{
  "lr": 0.00128,
  "decay_shape": "linear",
  "batch_tokens": 65536,
  "doc_mask": true
}
MLP neurons of a small language model. Each row is named by its layer, matrix (gate and up: input weights) and neuron, and shows model dimensions 144-239. Each number is 128 + 32 x the weight over its row's rms, rounded and kept within 0 to 255. Numbers have three digits each. A neuron's up and down rows have the sign that makes its largest values positive.
After each neuron's rows, "fires after" lists the tokens most often just before its 100 highest values on Wikipedia text that the model never trained on; "fires on" lists the tokens most often at its 100 highest values on Wikipedia text that the model never trained on.

L2.gate881:172120147078081136116142109139196194159146153104173153096151134140077137146111146132130083137093152132130120103152146155105140171073083163142113057115129101124115092075102133079111156126142135189111156106166124119164124169133167124153166154148110178092144106145106059089104144172172140114
L2.up881:141121102146100149161101167089093105128125131119044154119133108095123119173075116067185115101114115142149131142141113141168151162140150122125120155104100133100135107161174179159121144055161104182123103131182083099165155168107143147075062124175102073139089162144148151128126130159171088177
fires after: " as", " S", " Sing", "if", " \"", "R"
fires on: " well", "s", "le", "ough"

L2.gate81:138127083159108113145144119137171114138098147130126143149133125087158120084091129112117156091154148095095159111087158132147162094139135090120121140123051101129125149118109105146058138160125107055099080122129117060135181155116106119141114090115112140129145117158090168174113165113138114082
L2.up81:122128093137163110107113146155122159114151144147155084209126132123122154102185162120096096113166106091132126088140157069118113087145184139137064090104122201157135179138139144149140148170095185104113117111092171129117080062132129127145121206131074157117120112163124152122133128104139105152
fires after: ".", " M", " I", " B", " K"
fires on: " In", "ol", "ore", "ce", " character", " achie"

L2.gate351:118085105143124134135217137104129137078158179159133052224154112106152165136156093122129175086130132171119174064124143159089105169140158148181103116122166152101078069148116176095176090126098141065103147134153104098163098158159123135118102119093114161139163138158142044140059167101148130123
L2.up351:140120139137077104052129130093159172108096190093123108169094124105097151100174124125088131108141142114091104143137112140099130120141133131179176133179131069033175126135072112172118142132140129099120108078121095153145158192180151148087115076117114185151139119167140128114120190100184139125
fires after: " C", " B", " S", " m", "es", "B"
fires on: "el", "h", "ern", "hen", "P", "H"

L2.gate70:196113094119165142184092145099103159140139107157175166117104173090094173094122168123117106134080128136119090168140079189107191124089175145135125140078128120116160166095086149110137168161111088172139175131146072101121193145093134084117137096097137104116138114140089168138134135134124115121
L2.up70:120138159122087098144107113158103148143122187153146107113187149138104113122099144122119150084090100127120130162123130137167142143136187092145126143088115140094136133143123143085144137154108093132142117052118115188074165167119139090077144104121119178132091128170114140175175122184119179178
fires after: " S", " t", " C", " l", " T"
fires on: "our", "ent", "ons", "her", "iber"

L2.gate107:131121173140167088100093135160138108189142129076168157150121153140098120099191098113134160147138148120064152134186120144135086081093109101145214188195149096163095162071069071122139151133071121142075102147091110109175122118122132125100120124129168135115111105164084165158108088130184207119
L2.up107:111092133107084108143127134161125152145148100140133101194132122184109124078126174108180119141123137097192111128147076182104159128167126111138101142121144115102135155117109110081069106064146080108098119108115127138092149082138087114183099084128128121168116109104109089124154075153088180153
fires after: " p", " R", " s", "J", " sc"
fires on: "ick", "ack", " count", "on", " wind", " val"

L2.gate54:084141153168064140106144127066135122160102177171103114179166088146111168167164105168108154135125142147156151162103136127089143147113158170079146152145160169137112110109119117078066112160131098102105132193092087085120200133124154108137191143138173121097124105144074156137077090093103064101
L2.up54:107114146130124091160174135099070087159095166136144172157146167105166143113121073064208114113173152078130112110109174219142186162148119111115132120080166141141134138203098114141150171143073071122124085116129152172130104190129149155122177129170110149172109118124162077095113165168104122132
fires after: ".", ",", "Wh", " wh", " Th", "wh"
fires on: " It", " which", "at", "om", "it", " re"

L2.gate914:155090203161076100122133117126157147088105103083136204120116124156141119148070096151126111153129147090114091112100158109144175147066109152106160112086090200150137140177125108139180152149144085192109139127151100150120135126130119119088172126052150098106075161136170159110115124137137121130
L2.up914:164160121106062169134159108100145119170097162133076104160115127097168177161119109123081103116104135164145054091074144088112089081180127105139129094077163112135122171173141114062128114159153114099126103143144156157132103113118154085096089093093081112135193118057156122130150155054136073158
fires after: " K", " |", "ev", "K"
fires on: " Jon", "arl", "in", "ol", "ual", "ong"

L2.gate826:104106175093057129190137126127162164137133207085081137126132123119057130133149173159084107140164141095140133124144146118139212125084157144132161144106152061126144130119125142104111101111120139155105182132132106126077137121145059186096165181144115146091135168105105134093109122161138089114
L2.up826:080172078143150130186124139175086111161099190130097124108098153142116115112111125155167157123130159184100203122100105102137172175116119087127096148121146082158130180150205104141131155096152135102075108110128123151147095138110208138173091141143136151087163183122116152120149130115134109122
fires after: " Gu", " G", " cont", "h", " g"
fires on: "ard", "a", "ain", "ed", "ained", "rew"

L2.gate270:139093117102136124146120142163121156109189143193124135064173132154135164138129063103092141108179178053140165128166105113112212066100086092121113107134161174149133097082138134145114111127087130102158088174087139140127066137096165107157136150115161082095085128153072098108145115134140094099
L2.up270:160073130080113149089226135074162159110141102100051110148221150142123174145069084094154180178107149125156140112131131183092106111126139111148101087116134144123213150127126141137112137183098115132156143095122091123080000169121132153122134117113131151122167106102132119205145128147195106084
fires after: " W", " V", " M", "ourn"
fires on: "ey", "all", " att", "is", "augh", "emorial"